Weights of a small GPT-style language model, trained from scratch on English Wikipedia.
Size: MLP 1024 SwiGLU, 21.5M parameters.
Architecture: RMSNorm before each block, rotary positions, no biases in attention or MLP.
Training: a variant of Adam for these matrices, 500M tokens.
MLP neurons of a small language model. Each row is named by its layer, matrix (gate and up: input weights; down: output weights) and neuron, and shows model dimensions 32-159. Each number is 500 + 50 x the weight over its row's rms, rounded and kept within 0 to 999. Numbers have three digits each. A neuron's up and down rows have the sign that makes its largest values positive.
After each neuron's rows, "fires in" lists the words (lower case) most often at its 100 highest values on Wikipedia text that the model never trained on.

L3.gate25:531494561508486473575498501491437534529472586422439536483415502518501501450435533563448531482529506579583531475531604476428548428545522439494519489447453485483492518554511566504577547406498558513580559534472493558543516568509584458476465465535408443578411570470538513511587544514521592460471409490568482460456451510534610450476494548535457516561469479504543419560539512609519531564470
L3.up25:459454545519517498610481488500497378513566507514455490622519570514530475486542483474503601540485500502573458557571438429488483546420479498456518519493483535485544434543515488540515466474546516530522588485438411480414487413473490539519490544522524510539509541529538512469487432399443439468490448529534478510500523450424570585502505523470569511466497497488531440535463508548587555591419
L3.down25:542511525471456482529489396472458455441502453419481495516446506571517494526546534526516503568480555604506483485484510511538518510486509492504509465489542453533483471418462508495536415569492563491540546458597523577466516488527571432569458391435497601421539501395542489554423472534481517511591498470553519454524675459491488458495462409488602467425518528500522421437507490485578419484515
fires in: "a", "former", "large", "small", "new"

L7.gate966:514523519457528425532508516428486533552545366481520398502472499505482546457479516438464476467453401597466467541597533497513478564500568551520509478597490572469534544514557584498497526437535538576572529436480486475465557462584610566522505543404577506470469542562425485455499504493465454415465464387521465535545442459498460516473564488536511518509411534475405441477470466465390539452503
L7.up966:454524402488472479576539532508537413501515479493533416449470491517479512524507481506521547567458529483429535523451558525500523599522519428601492536571470461568462487422509479554590465456462402518477486438412383489488512530504558518448462568586577522471609443571502494500514533457541529534440554545567517500573482417604509531547487563455511553539536492514536507572505479526527462489490
L7.down966:532604578503531507483515495450600485510440496477533587448512516452465530496492557501528516568433526436479441450422601452476465483451451474494505553436373429516489477552450421426456595550523450427539489534435516475459470594491509512553486435474442687507461430510544509551491389475518447474465614485545493502476464455480432495654532439442478508516493497644431549612497491513488579580431
fires in: "during", "after", "for", "following"

L9.gate1018:499463513549444479477559405489569435489638465476541529530611435452444595445537437523500494539435446542500473567543457511408437527516453573471593538475517376517558498419463473543477538448503527477449540503568475479497574506498533458568386423511421467527424485520613527524419558617426583574488433439449577557527486509520564532492561422421516510557494449430453487584429547546516458525538
L9.up1018:508543530535561489505455486541551460462558409439533440509523509507475459437424490565605458489467482622557411485421539382493520419542521595440559451487440510466472464554546610497442485521521453496484476574555529504515564497479548446442485436529528540458500463458484547490538546586460464534460565432565519555442377515444530563596562548458515432498566499408408472457380467555449486462470
L9.down1018:398473410396501496574457500464499391519547536478562488464478485538439526460506538517456487427480467484484408555505508519522525474504520455505574524516556566498474468498489475568535561564542467552507476453417593506571556497538526493510567523550493649447556391470479443483439536563586496391516470463445521448509412502601516529487480589573476518523517510490458460570546378538533573478409
fires in: "one", "years", "my", "days", "title"

L4.gate133:538548513519493527434418535456525526588400432449496499517586464504571484528455437627511478437490556518545515511537477508445547450481516453528435469488526573559463459546527490486555573496484542411479519575437426496567525517515523637523463488597601506527607543505451562511501517508472511485557465522438486525507482487563543546488446523390477488516516479517484538465454504578455537456486
L4.up133:605536513421435445503471422551521467571501503500430474524601417435477460521419571569425518392488600640500574538563561492445526477471458507576496452508497507514531491499538469541529425534504545535403522505482427465476514526505495564542500527546551539509516535464563480560510491499529496468477440568481553537455575467414496494490438562537571449485448551567488474492377487509453458449483
L4.down133:543512547466435563513494476526493554484429491504468508554500524461462634497472548548423471473531500506482546471530407548526467491622528449473469478515461482473459531447521413483556513478505459471388415475445541513596500528564485449532607541405527690438602464475527422440578536524504576472570558442451542560548435468509526523553488486414542610538534508476475528365529587466525525500460
fires in: "his", "its", "her", "he", "him"

L9.gate663:505485464495534410521573533420498495549458433452484523573554525475593488478446588468432493556487495525508551479590473481487527470442622498500388546565474464467664443476566544505580454485500473520515515501562434548524489543530364531527581570412489537524601527451514534535455500419414559542499503474496453515528553455479555470505558389411481495516511526571546549504493578543475573510503
L9.up663:369501552473483518545370504477471460527535455517519628477490526490450478484448484430473407471507467520540520578484596450442550591483525509507466445452497584396479554459524528481456506495553535498446552480509521469598501563479501669510451536544542524532523462480509582436444585570488504545545534534484559481489509562513481551547585486460508453428576533475435547597525413652575506554549
L9.down663:555549535392506572516520563435473610426530482495489480550410499492503468500465540497551500447458572642542453478532471358517437538473550547586535519549462483528559539457428446514448469510568553484438520539502531506492373522520492613594484573529525538404589478429478553423422526539506579489529498546523508516558670487525544556508453487529513475568468450497412502507457498515500519555470
fires in: "a"

L8.gate960:440473461529509485502505532444555477452483523460504506566592439536399535564541524425446506552459469516528526513474494504570505510489521598396555492506502474444427574509433451492575544521583605482570590493538460534558532502475480450474458502414454432602448470445556424541455569604424524443431450478537490537433529548504528492518472544520524575470425486496477564419393554492506505500485
L8.up960:546479501504589490521562517534517472435466480381403533430526441515538596451484545531445455538375486549502519471440516523482469506498559509497514433456458517578521561427486401414476484556573508525518469428488503491381505470433549505565530495477533509491400434509475635511461478512540521479417500477458462453470506480499494509578632576471429568376487478464498494449371480369563514444495
L8.down960:431419445509530461491534544460505532424513433443501449575566472527490444562517450419434519462485538559501539527429413508578462556524407649437452477574475547438469576545435415447543494547515533465519517478492493470501530458600539566482504414503452537498509490507471435480565427572459543511474606472455436449422504565401587493499475517500542542429474533463462435465487503578561547464574
fires in: "national", "world", "nations", "state", "protected", "listed"

L8.gate11:454550433468456441514542526497498463484517490413480440518578470433484570467406491524473520575495520504435461455458462455528518510512542532509552493401439416488459530445433498518551509632464524483547555454496525491466489478437482541568499508562530465510614455505604594476567512558463482481510446468472562460508505535490530526574610458437432510489499496512446493501462453461454553509468
L8.up11:436492496595462508512559480507596539481486473518624542512514517542535507487512466431513526435467398575431481398473474573421481573472417543550448550515477629520472422540560488580487573532489511482474645483449394426502507417509561476455431498388454458530467527615536447549543553500481500459463556560533466494537531453497496491487550491565536542509573521487479509528532543531536498536465
L8.down11:549508547604495487621572543524503542453529467485482507439479543460397489571406465560472480462482451439561534460508529490448514505522471480456467484461495386526567548480412452520494435557448529447521554545392464549474418519468583479528624536471438484482436541536515497412573474463476474489555480530483503547495490449559488558496510456479557519554481506540507496478486484578476545434470
fires in: "after", "despite", "following", "before"

L9.gate864:542479440476548511366468552602623508440487537451467405503454512451456493591485551538501539492456485490432514535526423359544512492563496520531435540477563440597509510560499402572402586530512526526480521486560536589479498463410392497465520511505484491496393514532495531532532559491557541523467498445463447510457572461474584463540487490582575496472453500452420471566461483380457473419489
L9.up864:494517521545482493513382430608561517492490509447587508484485601484501523563461528539526446491482558483479631472521538503428490550386488525433463407445523458527528442473440460540517469554433540555435471497480570555571524522485520539480489489530492536623561528544567445570553460615487517438558415516522564471517489521521499466476504484517552518579419486428385561522552462546509550466472
L9.down864:545543598572539514489515378524564501434473530574522441533469537511566490433482470576567509456522435455501528569613615517527504521557503437565457518477526464520554430537545535501489490490485556496490482502493563443516555505385482450521491516484544753577507440533477390516517534474522537481503439529486498426536517452517470473548489602458480465471400554537450494560548480514459517492503
fires in: "who", "the", "went", "word", "whole", "further"

L4.gate912:472476488481489570522424530541544487549458545600537482643548585407599528514480464489391495443522570536424538548490492487512512531541464563420494531503580488483563525636522428538562491547592539617499516520472479529511474536552553503504495469579547507547442454517449539455490608475485498415435456589570552439467484529533485562511470450460549540432467480451461419475456537594437405405502
L4.up912:581455493543522605516512449435494661527615505525526473527513511508462441522553508539542438508503458538578546526490492466490464538583426534533465522569532534567462551591455488517431530579500560515544483434486509504513484561459550531471479370495435520539554498481467516452436545558594530427431501462508486468548448393537479485549437454601624443551450550483468468391440494516409439497549
L4.down912:486442456497488508549508548441464558414465550526449521533426514513460516498539528433489496511453465526459515529535537562561474433508426506563515439525576546478527578481528511524545441500538511437560423517468568511469583490518480492547559512512494691547542432527476519488535504507419514562441480446501459547524411488527545466414494565466588505462515487425423548512434493465498594461448
fires in: "its", "cross", "this", "already", "silver", "to"

L8.gate135:416431575482479481414457457515485508541540493417501444492496466534523422463476471508445494589504533428535496529432474527442444454537522505473572603545562487564416517538502489540492541544479560489479500422468416499475501476512399501437521533520526500556537433621421491494486442466533530445437468506491586573505469449497543554487481519419437503546512424475521510576534472476556397545518
L8.up135:469437544595612512423497513503450500518444539449525475512429501511514513533468507412420528568545556481561552521514493494569527508546434490445542491441503463462652427536597556521549455498482501502431631588465497503553573519492478479481487434432622501565481539553405500499543490520414448420383442521464461504572469446569495431516452505458500491532547555414584495531593599549476488509542
L8.down135:423481496448470450529490494492566535431523503454489556565541548445467475490527407470520480337432493509573563519453563435489540365410487549518437441406479482576522503564610505552512571485479528495476547563508515470438582444443510467518489514539379680553508514547500505602515433548515498482512519435413615620470472482543513536448562511557537563511434544540514535527507526531579460558455
fires in: "s", "my", "your", "his"

L6.gate438:497512528442405502449507473553518434524561481501538394447427481528456468459341471430472516474466469506604531557542520508498551481504524563560452539491575481584452498608485447484588506477574488499436584502531438512540500430500443532481496508580516469443533486422441460502429486513467521390478461487515499461532493507473488537434591498546469467436555444485588458413501504477516442506447
L6.up438:461445507465336437510503525494461491491554501509532536458510454468457588457470598437519472481494459555516490556514394600505563514506388464520569479421594492498494531527393516444581513485475381533462495413591529457469434475455413519520466418525538438414609609568558431429471491541477496541540554547548624469489507554454478537379460479531485506462522485448452466521533424476531371575467
L6.down438:480481606457492527543550442514398521440606449519600502510435465463443500445518584510474473537493494465526521598420427614551419539493554470532385426539472382445443456509478569503436508537531507482506538480527425487490447527574547583491524487524595357367561528489531436479430456479508487352541499558510472568423504457553475532440504464453456449483485441551430522492541436537520430482472
fires in: "population", "number", "votes", "rate", "cause", "turnout"

L3.gate264:485449457438473468449494360541484457491423435490428510468487397571427429497508426497448442501471532524573451463512564356505435505517525498459554477529453457453542546559531559507531508470632521548535445450454474577517475510481534451488475471544485534507521506455424473528467550502406503490464445491535529532533494517514542453483530502476557403481388536475503484582437486482482481491499
L3.up264:586375465469489501609594463469398515519468519473540446562510439525510490487487540472530546511429496503531528550556576440356482521580540531504480477495529439553486558457578401534569521420623538502525547499484500499562457452451384497528521602525476475509458516561509497508482470434494499443423562622535489498503536505541539488475475588387411501503412564503520517581472526569502455480515
L3.down264:491528618427541536509453440501446475440468495470435513417548510460479504561492563605539487506619493516549538584439579469579532428503512503546440465446535505447513509482593497549588484525540528473437519513552446502644557461499497493543533569494517626492521495438404481535413491499431562501450534469559536459522496510492553536478553366505583467589459471428537479495517450530581501609494
fires in: "his", "their"

L4.gate847:467460597501455543441514515606538497560512572482513526544477415523475418465454523474446474468579437493480528573455513544459533479347429466489500574500564462453528414545424544560505555482429559525528521503532448550538407451444436539549555464478577496579500478512627464390504597447426598588519467552448458515477466470443506561527457541463517470414497514541506542520440475487477552500528
L4.up847:552475463519387440401487502529504435543555510567553537548477458567462445569564548459432468392423340541468608568426512516519453515574423541456518539459558535516555562544457487605484497524461520546430507575468573505492594514501450522552517550476520484562505495484580534489530449435507583380467508491519466487506556511529456410515471476490521493538448457500629507498461483543465476521519
L4.down847:474529514485540505488532444552462457509497542516584547482484576424487457519406468400504509514487514595455477499446407517467496480604481531527428511455562486544452477554543503492559512479540448482401532451515504512496597478514437520511439485517461514527493403473482502451395467470615460507558476433466444512496480599525544475511503498469561385505550505465485440462469396456571530456462
fires in: "was", "to", "cross"

L8.gate785:550511508557505508471523531509501503494475547465515451428562545534531506448465508530475482514474477509482451560449573472453464539474511511485590433442499547517367469516591498494526449569461474483508502544480458452494551480421470436431519343542410522507483501530573570557453458549461522601553444434393538589423519445529455484553527547538512408430448453492497507504506519504474530526512
L8.up785:536481610544485504528482453488528487508535540431502495558466513487550546443504435594500464421408470617553530506484504647492568504536532425499465428475482516501435508478617512485539509494444483494508523549479506478499510426453520543474452369586556519490490431461442520487475511464430544618484486514460572560348600479535519540533577522551583462430441499437518542444455552487528506458455
L8.down785:495485468449461515442491485566444492497498484490422477457486562557379484499496459459558516421593475567470535563487469455564438410521431474438570558409467444522480523512492448511479523494555515480466510458542519459416547500515522413438510489527416674524528525538510472499620511527548503461536438505515518609552497568410577469494495541498490480532420534513548466467493448479463508540497
fires in: "the"

L6.gate110:572465525650556500452523522571509429614477553480486522569489524551510491547458421516548513543446497486531517478422421509510505499461504535544591508394427539521507538629492434558498564480480512533525531485494478468556448596422495484516609597532509485508432381542500425497466426436601530537394448454489489558486389482574537614475511456482510505471570556476567509501433527449506485459523
L6.up110:477491526515517556515521493467469553557585487532557450532582542486523604539503505403565587610533364459584582509502466555569454429543586540529603522476470504581424498541512377524563538502503548431526508472518530480494472506564410533540529473503527518503528427528381472547487461507425475533565529440455608528472448478494477545475489520424566512449538535549544476451458441487463559467535
L6.down110:523515454486477549578485514481476491387362526525569486512489608448444426522442515552467442500567443545471478568526577491459559584493440525464578499439502516529453446466433513495463504585536485525497495537484442452470551473483423407426461496445475735481523536550441516454432514495512372471476534503422546451471547596550463490469446539523509532502483560532476505530499500507529537472436
fires in: "to", "too"